config.toml
d_model = 320
rope_fraction = 0.75
beta2 = 0.98
grad_clip = 1.0
warmup_steps = 223
MLP neurons of a small language model. Each row is named by its layer, matrix (gate and up: input weights; down: output weights) and neuron, and shows model dimensions 64-191. Each number is 50 + 10 x the weight over its row's rms, rounded and kept within 0 to 99. A neuron's up and down rows have the sign that makes its largest values positive.
After each neuron's rows, "fires on" lists the tokens most often at its 100 highest values on Wikipedia text that the model never trained on; "fires before" lists the tokens most often just after its 100 highest values on Wikipedia text that the model never trained on.

L4.gate346:62 54 45 54 63 47 70 47 39 55 48 47 46 63 49 50 46 57 45 64 38 58 50 53 48 57 57 67 68 53 39 42 51 36 54 69 58 43 65 65 56 56 53 46 44 38 61 41 56 45 55 44 63 36 86 54 55 47 49 60 58 43 47 59 39 55 49 53 38 45 79 64 52 35 53 52 46 55 50 36 51 44 40 65 46 55 46 53 50 54 55 41 41 52 41 35 38 63 52 56 60 47 24 55 56 57 53 48 31 36 60 70 41 59 42 41 57 47 46 60 49 48 55 48 58 50 59 54
L4.up346:57 67 47 59 65 55 43 50 32 59 47 31 48 65 43 35 26 66 33 50 48 70 50 58 47 50 45 49 57 70 40 41 56 49 48 63 67 26 54 40 54 47 51 40 64 39 65 35 58 44 60 49 61 56 49 60 67 45 49 60 67 56 57 41 42 43 55 48 51 41 52 42 75 45 46 45 48 45 38 57 36 29 58 71 43 33 35 59 61 62 60 58 51 46 51 40 53 51 36 57 53 54 43 59 62 38 33 51 36 56 58 47 45 58 47 59 63 48 63 60 47 56 44 45 43 44 63 58
L4.down346:69 42 53 48 58 44 60 42 16 43 49 53 42 58 42 46 39 70 41 66 39 62 56 47 65 62 37 50 50 58 37 44 50 36 48 60 45 46 65 34 58 73 48 52 47 44 52 40 48 47 57 48 72 41 49 48 62 52 49 43 62 66 46 39 58 48 42 49 44 62 40 50 52 51 41 57 65 51 58 45 40 43 46 38 54 45 69 56 50 59 60 53 55 55 37 51 29 99 40 51 58 45 53 51 67 67 64 27 32 43 57 41 54 48 49 47 47 47 60 53 65 62 30 48 55 41 26 47
fires on: "\n", "life", ";"
fires before: "- ", "==", "\n"

L6.gate84:42 51 46 66 35 66 66 59 39 61 49 31 45 47 49 65 47 43 19 56 59 61 45 31 52 48 48 66 42 35 36 51 49 40 70 60 58 62 61 43 58 47 46 52 49 38 66 40 60 48 58 52 56 60 59 61 40 52 57 53 46 51 36 62 44 52 53 42 36 36 55 38 43 55 42 39 60 51 52 22 39 43 56 53 40 54 57 48 63 51 42 40 38 59 40 78 50 35 40 39 48 55 41 42 64 46 58 42 44 32 36 61 52 29 43 38 52 63 50 46 49 57 65 45 37 43 49 59
L6.up84:60 42 46 35 42 59 50 39 50 57 47 47 47 45 55 57 46 21 58 39 54 58 53 40 53 47 48 70 38 28 51 44 55 33 67 45 50 50 47 65 41 56 49 52 75 41 31 44 28 53 49 53 56 58 58 45 50 32 60 47 43 64 38 37 58 56 49 55 61 40 46 53 61 51 51 66 45 34 48 65 47 51 46 40 33 44 57 47 44 35 52 62 69 40 74 46 47 59 59 42 49 64 31 37 47 33 56 58 42 53 42 41 24 39 44 51 32 35 39 50 50 54 40 58 47 63 49 50
L6.down84:50 37 47 54 53 62 58 68 47 77 53 36 33 27 71 49 33 54 36 48 34 39 60 48 52 70 46 45 43 46 43 72 64 54 55 48 48 39 56 44 46 49 54 44 36 43 52 42 42 48 58 39 27 48 57 46 50 58 55 42 54 64 55 50 49 44 57 48 63 42 57 48 35 59 46 60 57 57 60 32 56 75 52 56 47 55 66 57 60 54 29 43 37 57 52 55 34 16 47 27 65 41 55 45 51 60 54 26 46 44 48 68 61 61 47 45 62 59 65 29 59 50 56 55 61 48 65 42
fires on: ") ", "Mean ", "(", "|---|---|", "|---|---|---|---|---|---|"
fires before: "| ", "\n", "daily "

L7.gate625:49 50 62 36 56 49 41 46 47 47 58 56 61 49 53 46 57 43 41 58 42 60 41 48 61 36 38 51 46 59 50 37 59 52 50 25 55 32 52 57 45 37 43 21 48 65 57 50 47 64 35 46 37 44 76 47 46 36 47 45 59 56 45 64 55 35 28 47 73 45 51 55 58 65 40 42 53 42 40 44 57 44 56 31 57 54 41 39 42 54 41 48 50 51 38 48 45 59 56 44 67 40 52 53 58 43 62 60 52 52 45 54 43 58 63 55 55 67 53 56 25 44 47 38 43 50 47 41
L7.up625:59 32 49 48 51 62 50 53 49 58 48 44 41 54 45 41 53 54 47 61 46 57 41 55 54 55 44 52 48 40 52 52 52 62 42 67 71 56 48 41 49 67 62 56 43 48 36 40 33 43 44 49 38 51 46 31 36 72 42 60 50 41 70 44 49 41 58 68 46 30 40 50 42 42 51 26 65 45 55 52 50 44 36 44 45 53 65 51 48 62 49 37 48 39 46 58 54 59 61 37 78 47 43 47 48 47 51 43 44 60 52 61 47 49 58 48 55 39 63 56 43 30 57 45 59 61 46 66
L7.down625:43 51 54 59 64 39 49 60 56 52 68 65 62 53 60 40 38 48 56 57 61 50 67 39 52 45 44 54 65 65 53 39 61 51 69 50 54 55 41 57 44 28 54 38 63 47 48 52 56 52 66 44 52 53 54 64 50 28 56 40 45 55 24 62 70 56 49 41 52 53 45 33 54 56 48 72 35 52 38 44 53 48 61 54 49 59 46 56 43 41 44 57 38 72 44 45 39 20 58 35 43 43 45 42 62 40 41 45 42 56 49 41 36 30 58 40 45 58 54 47 57 62 52 44 43 43 38 59
fires on: "'", "’"
fires before: "s "

L6.gate8:38 48 42 48 32 52 40 50 59 78 61 43 46 48 32 47 26 35 49 39 42 56 61 41 50 54 40 50 48 55 52 76 45 49 44 51 42 46 53 62 45 49 54 72 41 43 50 47 53 50 52 43 81 73 35 55 43 33 59 38 51 39 35 52 45 53 34 68 54 60 52 56 43 38 49 59 55 65 57 38 34 54 46 38 58 64 36 57 47 59 48 46 47 52 52 50 32 40 67 41 41 62 60 66 52 50 38 57 59 42 41 42 59 48 30 40 38 39 51 35 71 45 60 55 40 49 60 60
L6.up8:60 58 54 43 54 49 47 41 47 60 45 46 38 55 42 43 59 46 45 40 47 67 47 55 60 56 43 56 61 51 44 57 35 44 42 59 52 47 43 33 65 38 43 59 57 54 53 57 41 65 88 54 50 54 53 40 31 27 61 43 34 56 55 35 49 50 55 60 76 46 57 34 41 48 48 40 27 56 54 52 47 58 71 62 42 49 48 63 36 43 55 46 57 63 50 40 60 39 45 41 58 35 53 51 35 29 42 50 60 49 50 53 66 34 36 43 66 53 49 46 46 48 54 64 47 48 57 35
L6.down8:55 64 47 60 60 36 60 56 59 51 50 64 59 56 50 54 45 41 51 62 42 37 56 27 54 32 21 50 48 51 52 53 48 60 53 58 44 44 48 38 59 53 45 45 58 43 50 47 48 53 43 52 73 62 37 59 55 51 52 58 37 40 56 72 56 40 70 44 63 46 63 43 35 48 59 59 56 54 44 34 55 67 38 45 44 44 52 63 45 75 30 56 52 48 59 43 56 42 59 35 42 52 36 34 56 46 46 43 43 46 46 52 38 34 52 51 48 47 50 56 50 48 51 37 45 68 60 60
fires on: " ", "votes ", "Party ", "Votes "
fires before: "| ", "|"

L17.gate575:42 62 61 39 55 57 40 71 43 37 51 37 58 44 50 35 54 48 36 41 51 49 47 32 37 55 58 50 52 46 51 54 69 62 38 47 51 53 39 55 44 52 40 50 33 35 53 41 54 51 44 45 27 46 46 54 50 36 48 50 48 51 62 40 50 67 45 15 47 34 52 46 53 33 43 63 47 59 56 52 58 55 52 49 62 78 54 52 48 42 48 48 62 51 30 64 38 48 52 42 59 44 39 45 52 50 62 58 49 32 37 40 55 49 33 63 65 38 54 46 30 26 35 53 36 49 35 53
L17.up575:50 60 66 48 47 63 32 49 53 54 52 55 45 51 60 49 44 47 22 63 56 53 46 25 42 47 47 52 51 36 50 45 61 52 57 29 60 48 33 57 49 49 66 65 39 46 53 50 48 36 49 46 41 47 41 66 51 63 38 65 52 49 65 34 60 58 35 30 43 37 59 63 59 64 50 62 41 39 59 59 36 49 55 58 50 54 64 45 56 59 52 42 59 50 62 48 41 62 60 50 60 61 49 50 49 49 75 35 50 63 51 43 44 50 61 58 57 62 46 45 56 56 57 44 49 46 53 61
L17.down575:56 59 40 57 48 41 51 32 60 75 37 57 41 51 52 55 46 51 53 59 63 58 56 59 57 61 34 41 56 56 46 28 44 62 60 55 38 48 45 36 46 48 43 45 57 43 39 48 49 60 50 49 59 42 47 62 45 61 34 47 45 47 46 51 39 44 50 62 48 49 60 40 50 41 62 44 55 51 66 51 42 41 51 55 52 30 45 51 57 53 39 53 49 52 51 59 54 65 48 57 45 51 63 53 55 24 58 41 46 61 52 49 63 54 46 59 52 56 45 48 53 63 51 58 46 42 57 48
fires on: "=", "is ", "was "
fires before: "\n\n", "a ", "American ", "an "

L10.gate424:40 49 61 54 52 54 51 41 54 44 46 49 56 49 48 59 37 62 54 55 54 59 64 56 64 51 32 37 41 51 53 54 46 58 46 39 63 58 41 50 64 31 31 45 52 63 60 45 56 44 47 41 37 40 49 46 66 47 55 44 38 51 40 76 47 53 33 63 39 48 59 43 53 66 56 47 57 53 45 46 70 54 69 48 45 51 52 41 50 48 54 33 47 51 49 55 55 46 43 55 52 48 70 58 38 46 25 43 75 39 49 51 50 64 47 48 45 48 45 38 53 57 40 49 57 58 55 28
L10.up424:43 44 56 46 50 47 47 38 47 53 52 35 57 47 44 42 40 60 58 48 53 36 44 78 44 50 53 35 52 53 38 39 49 51 48 34 59 50 28 63 46 66 44 57 61 45 55 50 42 47 50 50 56 51 51 62 55 55 52 46 32 59 37 62 57 39 26 48 30 58 64 50 58 55 66 63 49 62 36 33 39 54 53 37 56 50 23 41 58 50 37 32 52 64 43 48 66 65 44 49 62 37 50 40 26 63 51 36 58 50 48 37 52 66 46 40 52 49 43 33 37 45 61 62 52 44 63 52
L10.down424:46 73 51 50 57 48 30 41 36 40 48 43 51 43 48 39 29 41 28 50 49 58 65 62 53 38 44 59 44 37 29 63 55 54 59 48 63 48 41 51 37 58 38 57 57 45 42 12 59 48 49 53 32 47 45 35 58 53 49 32 46 56 52 63 56 44 52 44 54 51 47 55 55 53 64 29 40 57 74 66 48 53 56 53 45 50 48 48 61 53 44 30 44 61 60 41 52 54 56 49 51 40 40 60 53 28 51 64 51 59 59 69 60 52 54 65 50 46 52 37 60 31 32 57 54 34 37 62
fires on: "9", "9 ", "8"
fires before: "| ", ": ", "of ", "–", ". "

L13.gate620:51 36 47 60 49 54 37 38 55 64 43 80 57 59 50 55 44 56 37 57 59 29 53 45 58 50 34 56 50 59 33 40 39 37 38 66 39 33 59 57 47 56 33 45 59 57 34 62 47 48 60 42 55 61 54 48 48 43 47 52 52 41 29 48 51 38 51 49 48 38 58 38 64 55 66 51 48 53 52 67 35 49 49 25 57 63 50 56 50 62 38 56 32 55 40 54 39 43 63 53 62 53 37 64 52 38 33 55 41 37 50 64 37 53 61 47 47 52 46 58 70 42 70 41 42 29 55 52
L13.up620:58 50 54 49 53 51 55 50 42 37 50 49 55 35 46 58 36 75 39 45 44 52 60 67 51 33 40 50 67 33 38 41 58 39 44 63 57 60 74 53 31 53 60 52 49 45 67 51 31 46 49 52 42 55 66 55 51 63 64 52 52 57 54 50 46 35 49 76 51 76 53 42 52 58 64 41 54 54 44 67 45 35 68 47 54 48 34 52 69 52 52 54 42 57 62 48 66 52 47 42 31 54 62 67 55 33 52 43 42 41 67 66 53 45 37 54 51 39 46 50 46 53 56 31 38 46 50 53
L13.down620:39 62 47 49 53 45 46 71 61 52 53 76 59 67 40 52 48 34 44 41 47 41 41 50 61 58 43 71 59 47 58 45 68 47 58 52 57 45 49 60 52 57 38 37 49 52 43 49 44 52 56 48 52 19 36 66 52 49 46 55 50 33 57 53 54 50 54 43 57 55 32 62 45 65 63 73 66 41 56 36 50 39 48 34 58 50 47 43 51 61 59 32 47 51 58 55 35 66 61 55 57 61 46 60 76 45 37 47 60 62 39 45 43 60 49 44 38 69 53 57 55 48 40 68 44 30 51 57
fires on: "==", "===", "\n", "Win ", "197"
fires before: "\n", "\n\n", "- ", "| "

L4.gate726:62 59 41 62 55 35 64 47 34 43 64 37 51 41 67 55 57 43 40 70 46 66 46 62 46 65 53 72 47 54 51 40 62 48 43 35 42 53 71 34 43 62 57 35 50 49 51 42 44 51 47 47 64 52 48 38 55 41 66 45 56 52 47 39 36 69 47 52 64 43 43 35 59 51 50 67 50 42 65 38 53 40 33 75 45 53 52 48 32 49 39 52 46 35 54 33 40 62 48 47 60 51 50 44 43 48 53 36 43 42 47 41 33 43 38 50 37 37 51 43 68 46 41 72 58 50 54 80
L4.up726:53 62 47 46 52 42 53 44 35 29 41 50 50 60 46 79 61 65 37 44 36 78 38 31 45 62 52 69 36 53 37 47 50 43 55 62 36 59 51 50 55 67 53 44 44 47 47 32 29 56 65 21 45 44 65 37 61 35 47 57 44 48 53 44 51 60 61 39 68 56 52 60 67 52 62 47 38 71 38 45 49 36 46 48 43 54 56 52 59 54 39 50 50 31 77 55 53 52 56 41 53 47 43 51 59 57 30 51 45 41 57 53 36 37 51 40 34 42 42 45 52 41 50 67 38 48 51 48
L4.down726:68 51 50 59 56 52 62 57 00 46 50 47 65 53 48 40 43 60 55 53 44 49 57 59 57 54 52 56 46 57 49 49 53 46 58 44 59 47 63 44 57 63 32 48 45 33 43 44 55 44 41 68 52 51 52 38 63 26 61 57 58 51 49 48 54 55 51 40 61 62 39 54 53 41 64 64 56 42 53 45 61 44 65 60 47 73 53 28 38 42 47 53 47 59 49 39 42 99 54 50 59 52 65 62 47 61 63 33 41 44 52 44 51 60 60 49 48 53 48 41 49 48 45 71 56 51 58 62
fires on: "\n", ". ", "\n\n"
fires before: "| ", "- ", "The ", "In "

L8.gate200:42 40 48 39 54 49 59 48 55 58 48 38 56 41 44 36 39 55 47 49 35 54 54 55 45 58 55 61 50 40 43 65 46 37 31 37 50 43 30 63 43 61 42 45 26 38 43 45 42 31 42 50 57 49 35 53 46 34 80 46 41 52 47 49 58 16 55 60 50 54 43 44 39 53 58 60 51 47 47 46 57 57 55 53 34 51 57 49 68 54 39 55 54 40 51 54 58 44 60 43 34 46 41 42 47 57 41 47 58 56 51 37 40 62 37 50 53 50 55 44 60 48 29 36 44 43 58 36
L8.up200:28 65 50 49 45 50 39 59 68 51 44 57 50 51 70 43 50 55 36 49 48 57 63 57 43 46 54 49 55 44 43 25 52 45 40 39 59 49 43 48 50 31 52 62 68 58 38 53 68 45 49 43 57 47 46 56 57 52 27 45 51 60 51 62 44 44 53 32 37 46 53 50 26 46 47 38 53 46 49 53 46 48 71 72 42 52 58 61 54 29 42 44 42 50 51 39 42 40 62 48 49 73 52 43 56 54 59 55 54 56 48 54 50 41 64 42 57 49 48 37 53 51 56 57 65 60 54 38
L8.down200:61 48 63 49 60 59 53 40 64 40 48 50 59 54 58 51 51 56 53 52 60 44 40 44 57 63 49 39 54 68 45 51 62 59 64 71 48 49 47 36 54 59 56 41 37 52 58 52 47 48 29 41 43 75 58 41 59 48 59 51 46 55 62 44 55 61 51 51 42 44 25 44 44 47 46 37 41 64 46 67 48 61 19 59 53 34 31 28 32 52 53 45 63 58 48 51 48 72 45 46 38 43 68 41 57 60 60 56 47 52 33 50 53 34 56 52 56 46 49 45 42 45 49 45 54 51 40 47
fires on: "2 ", "3 ", "4 ", "3", "career ", "2"
fires before: "| ", "(", ".", "of ", "|"

L10.gate13:51 44 64 50 47 48 56 45 42 41 31 44 44 40 40 59 51 61 47 64 53 55 52 33 41 56 60 49 44 53 31 36 47 48 61 53 62 54 37 37 56 58 51 50 51 46 56 56 45 42 54 57 62 57 51 46 38 48 66 44 53 62 51 63 38 59 56 49 55 52 53 51 33 52 59 51 56 45 27 40 48 48 60 54 61 64 47 41 52 63 56 61 39 60 67 59 60 40 58 55 53 52 68 52 51 46 57 39 54 46 59 35 46 69 34 62 50 52 66 46 61 50 59 61 60 38 68 36
L10.up13:48 48 50 62 40 53 63 45 51 51 34 45 51 53 44 67 47 58 34 67 59 47 59 63 58 68 73 58 39 44 45 57 52 32 45 46 51 45 36 49 29 46 61 42 51 53 38 42 47 59 45 70 54 38 51 45 46 48 54 53 50 57 50 52 50 39 55 37 68 57 45 45 60 44 39 48 56 55 62 43 46 38 45 70 42 49 53 54 57 57 66 60 54 41 65 59 49 59 48 38 55 64 45 29 62 40 54 32 52 51 30 46 43 60 35 45 43 34 29 60 40 52 39 40 46 45 48 55
L10.down13:47 44 44 53 60 62 65 46 34 37 37 48 64 64 67 51 44 33 34 53 40 66 62 52 62 65 54 61 46 43 53 27 65 60 50 40 53 43 49 59 45 63 52 61 60 49 51 42 38 51 31 33 48 46 40 53 40 49 42 64 51 42 31 48 42 34 53 60 28 60 52 59 67 49 61 65 63 52 63 50 39 45 41 42 40 35 68 52 45 50 53 44 42 44 47 45 62 71 42 36 54 51 45 54 57 49 61 34 40 41 61 54 34 46 42 31 55 68 44 55 23 44 48 60 48 38 46 62
fires on: "\n", "and ", "-", "°"
fires before: "- ", "C "

L5.gate750:45 69 35 44 67 60 37 24 36 29 41 43 44 68 57 61 55 46 38 40 47 39 50 50 32 57 47 62 37 63 41 46 48 48 51 65 61 71 40 63 37 58 36 39 65 52 69 32 43 60 64 37 35 55 43 62 55 53 58 23 58 38 59 52 53 48 54 53 46 60 58 66 46 42 47 61 67 69 50 35 48 60 45 62 56 39 34 44 58 55 63 41 51 35 36 45 54 42 52 53 46 49 20 50 41 57 55 61 50 46 49 47 28 56 37 45 48 62 52 54 57 41 47 65 49 52 60 56
L5.up750:50 45 65 37 69 49 45 47 51 55 47 33 50 67 59 42 48 65 52 41 45 50 54 72 44 42 50 70 34 67 62 44 57 39 46 50 66 46 62 51 48 56 40 47 46 38 54 43 66 44 57 45 39 50 60 51 62 50 47 46 20 61 54 42 55 40 40 25 42 53 58 66 57 61 50 54 66 48 59 40 43 49 48 51 67 62 43 66 61 58 43 50 55 48 49 50 35 56 48 64 58 48 52 54 39 49 44 66 45 38 60 32 55 49 58 53 34 46 40 62 66 31 55 43 58 61 46 58
L5.down750:72 49 65 48 56 35 33 44 57 65 49 35 57 52 56 43 18 60 43 67 59 55 57 65 52 62 54 60 58 46 48 37 65 43 43 35 49 55 55 53 43 61 59 50 48 56 47 51 50 59 61 50 64 39 49 68 61 67 38 40 54 48 41 68 65 44 35 26 31 59 48 48 58 42 47 63 44 35 51 43 47 48 57 45 68 37 58 56 49 57 38 45 64 50 44 50 33 59 45 55 48 62 56 54 50 51 59 34 60 34 44 41 50 72 61 50 34 57 59 57 59 58 47 55 50 46 48 42
fires on: "=", "is ", "by ", "was ", "("
fires before: "\n\n", "a "

L12.gate515:43 73 53 52 34 46 60 66 43 49 50 43 47 50 24 52 60 58 53 55 67 60 42 28 40 50 76 64 56 60 35 40 43 53 51 56 53 50 69 41 44 59 53 59 28 55 45 39 57 51 44 44 44 54 50 53 19 53 67 52 37 46 71 54 53 43 47 41 68 51 35 50 53 55 37 62 53 30 52 43 73 68 62 58 44 29 52 46 44 60 58 53 60 51 53 51 53 52 30 51 44 51 51 50 48 44 46 49 54 64 35 48 54 60 54 48 52 55 46 44 33 39 45 61 67 63 59 58
L12.up515:62 55 44 49 58 58 35 42 31 60 57 50 43 47 44 65 36 59 61 46 47 73 32 33 47 75 45 67 42 22 41 50 56 47 53 60 52 58 56 51 54 44 55 52 66 44 51 43 37 70 51 26 58 41 68 49 25 41 54 63 60 30 51 52 49 47 33 34 54 60 37 37 31 57 30 66 68 52 57 46 43 57 45 45 38 39 52 43 61 64 51 35 37 57 38 42 39 53 57 53 53 52 44 41 47 67 42 68 39 51 61 43 25 44 56 41 43 35 41 43 49 50 46 53 53 53 70 63
L12.down515:50 45 53 40 69 41 61 49 52 60 59 53 38 50 41 55 48 49 49 52 60 61 52 44 52 56 58 58 58 48 64 45 48 40 57 57 55 52 59 42 66 55 59 70 64 73 48 55 68 50 60 48 62 58 64 59 54 57 49 62 56 59 56 55 62 52 49 71 63 47 53 46 57 41 41 70 43 41 45 52 47 43 43 37 35 51 44 57 44 55 45 43 58 54 58 52 36 52 48 45 39 47 62 52 41 43 50 45 49 37 60 47 48 62 44 56 67 47 48 38 51 50 55 44 70 48 35 34
fires on: ") ", "("
fires before: "| ", "the "

L17.gate121:50 39 62 40 50 57 28 59 48 44 38 56 39 72 39 53 41 64 52 36 43 45 48 51 55 49 48 58 62 59 69 39 41 44 45 50 42 49 56 44 46 46 46 57 44 40 54 45 31 45 52 54 50 66 70 34 47 59 46 44 55 39 45 35 56 50 49 47 59 39 48 50 61 56 56 61 54 46 46 48 48 46 43 50 65 63 45 54 42 45 33 48 57 34 53 51 47 48 44 62 46 58 45 39 49 47 32 52 42 51 23 58 44 44 47 43 55 40 57 55 63 42 57 55 32 52 72 58
L17.up121:51 61 47 24 59 41 39 53 37 61 48 40 61 44 39 47 53 70 51 51 41 38 48 54 42 89 39 46 67 55 49 45 52 48 47 54 46 51 48 58 68 52 62 47 32 41 64 43 47 27 35 47 66 53 57 53 41 43 50 67 57 60 51 57 49 53 50 45 53 41 42 56 55 47 44 17 53 49 53 49 42 53 52 48 43 38 49 60 44 69 67 53 58 47 60 42 53 58 64 34 44 41 30 54 63 47 40 40 30 51 45 48 65 38 56 46 47 48 34 61 50 49 49 61 43 40 49 61
L17.down121:41 42 57 41 50 47 40 58 41 51 50 54 57 51 69 61 54 43 54 60 43 58 49 67 49 63 57 50 34 39 66 47 55 73 55 50 63 51 63 50 54 45 42 61 42 46 43 62 55 68 40 69 28 51 41 47 64 38 71 53 48 43 35 45 48 60 48 39 58 55 51 51 53 53 52 55 52 64 54 46 36 42 42 39 44 52 61 43 49 52 29 42 45 54 43 50 61 84 36 55 49 45 58 44 60 36 36 60 51 54 58 49 56 62 48 52 67 77 59 63 38 59 56 50 46 56 58 62
fires on: ".", "| ", "==", "1", "footballer"
fires before: "\n\n", "\n", ") ", ". "

L10.gate574:24 46 47 56 49 46 52 63 42 47 36 52 37 37 48 55 63 55 47 50 58 33 58 44 36 62 46 76 40 40 51 26 68 60 32 54 68 47 56 54 49 54 42 35 44 52 54 48 55 25 67 56 50 45 51 29 45 48 47 52 55 58 62 63 41 40 45 45 60 41 58 40 59 60 63 49 47 56 51 50 55 45 66 38 43 56 42 54 57 46 56 49 55 54 61 57 52 57 57 54 50 51 40 38 45 42 53 53 41 56 51 52 40 30 58 42 44 58 70 56 46 36 32 51 38 53 44 69
L10.up574:45 48 40 60 60 57 40 51 53 44 46 66 40 54 41 55 38 47 72 51 41 58 36 42 48 47 58 54 51 21 64 62 59 50 59 50 63 66 35 58 49 56 46 60 57 48 58 42 56 49 61 43 55 37 34 60 55 48 52 63 63 47 49 66 56 28 28 36 42 61 53 73 57 48 47 49 47 34 35 35 44 43 52 57 54 44 48 48 44 49 49 57 28 45 58 50 40 39 49 45 57 59 48 38 48 48 59 57 65 57 49 34 43 59 52 67 63 43 69 40 40 42 48 49 51 52 37 41
L10.down574:68 73 61 45 36 43 38 50 46 48 46 41 61 56 35 84 46 53 54 57 49 34 18 69 63 55 49 41 52 76 59 57 58 48 43 57 53 39 48 49 46 40 49 51 36 42 61 42 52 40 38 45 30 50 45 66 67 47 51 49 48 45 47 56 46 82 60 57 48 45 37 50 40 45 31 64 55 66 63 54 59 57 42 35 55 57 56 47 43 50 46 47 42 45 42 52 39 74 47 56 58 43 40 47 57 51 66 39 48 40 47 43 46 65 62 58 48 44 53 49 55 62 45 60 46 73 48 40
fires on: "is ", "==", "===", "consists "
fires before: "\n", "\n\n", "a ", "of ", "located ", "in "

L13.gate459:65 37 39 55 47 51 49 55 41 56 72 64 41 57 49 55 41 40 44 66 46 47 59 44 60 57 66 64 62 48 42 47 55 38 64 62 37 42 58 50 38 57 45 49 66 43 49 40 39 49 66 41 44 65 38 58 40 44 32 31 49 44 63 39 34 67 55 46 41 48 42 50 56 45 62 50 38 43 56 38 37 41 53 78 40 52 45 72 46 47 34 55 43 65 58 56 43 46 56 43 59 52 47 41 55 37 55 46 51 38 41 38 26 49 49 55 39 57 39 60 48 43 53 39 51 43 54 62
L13.up459:63 31 39 42 43 51 55 54 59 47 67 50 54 35 55 47 56 31 58 29 49 41 65 62 52 51 60 60 36 46 58 48 70 71 53 50 44 57 43 55 49 39 54 37 52 48 46 51 65 43 54 49 43 49 41 48 37 41 58 43 29 56 48 48 28 49 57 62 52 57 63 25 24 62 46 57 44 26 50 58 45 61 55 51 48 52 51 40 49 67 53 43 51 57 47 42 57 51 56 61 58 46 57 53 41 60 43 50 49 57 63 56 41 42 41 49 41 48 73 31 57 46 67 39 45 55 55 58
L13.down459:63 58 53 27 42 56 65 47 56 44 42 46 49 46 44 50 58 38 61 52 32 53 52 41 37 36 74 41 40 43 59 48 55 52 41 54 32 51 59 57 45 43 56 62 55 37 63 57 46 50 55 38 55 43 60 48 52 69 44 50 53 55 48 62 49 54 40 54 55 56 57 45 48 60 48 50 62 52 35 56 58 52 50 43 64 48 52 66 53 51 38 24 53 57 51 64 49 30 45 51 36 60 52 39 45 49 35 44 31 50 53 58 50 66 53 45 46 64 38 31 55 58 50 57 44 57 48 57
fires on: "6 ", "3 ", "7 ", "2 ", "| "
fires before: "| ", "|"

L9.gate577:71 44 66 45 54 64 50 62 58 37 49 57 25 62 71 40 46 48 49 63 54 27 39 69 44 48 28 49 41 44 40 52 49 41 43 46 52 65 42 59 57 48 36 42 42 49 51 50 59 49 50 45 48 56 46 51 40 33 69 42 54 55 42 48 55 59 53 49 46 57 32 53 51 59 67 41 28 33 42 52 50 46 57 35 41 40 63 59 40 41 58 48 50 45 38 50 48 67 45 51 56 42 52 43 43 52 46 74 42 27 46 68 41 53 46 46 47 65 55 30 67 52 29 47 55 46 55 54
L9.up577:55 56 64 49 56 50 46 42 53 42 45 46 55 52 65 60 48 61 39 44 43 31 63 45 50 66 47 53 65 43 62 51 71 57 60 68 61 47 40 49 55 50 57 46 45 45 63 62 45 65 73 53 71 47 73 46 66 48 58 41 51 63 83 49 47 29 54 65 42 55 35 48 48 56 63 52 48 48 56 34 43 40 35 35 40 58 56 63 47 45 45 58 58 36 61 66 57 58 34 55 39 52 46 58 62 46 64 74 56 48 43 55 41 58 52 54 56 62 35 46 54 45 52 39 46 41 41 46
L9.down577:66 75 70 62 60 35 43 48 54 43 59 38 51 52 56 52 46 68 46 45 41 54 54 51 48 62 59 63 58 56 47 49 44 40 63 54 49 54 54 50 66 53 54 30 72 45 66 66 43 46 60 37 48 49 54 39 49 31 41 40 53 52 43 54 71 39 54 51 40 51 55 68 51 63 33 58 56 57 69 48 48 54 58 49 56 47 67 57 69 45 49 50 48 59 58 54 28 75 48 50 42 47 51 58 58 40 40 51 53 48 55 57 43 61 46 30 45 47 46 58 44 45 61 53 56 54 57 63
fires on: "===", "==", "building ", "building", "-"
fires before: "\n\n", "\n", ", "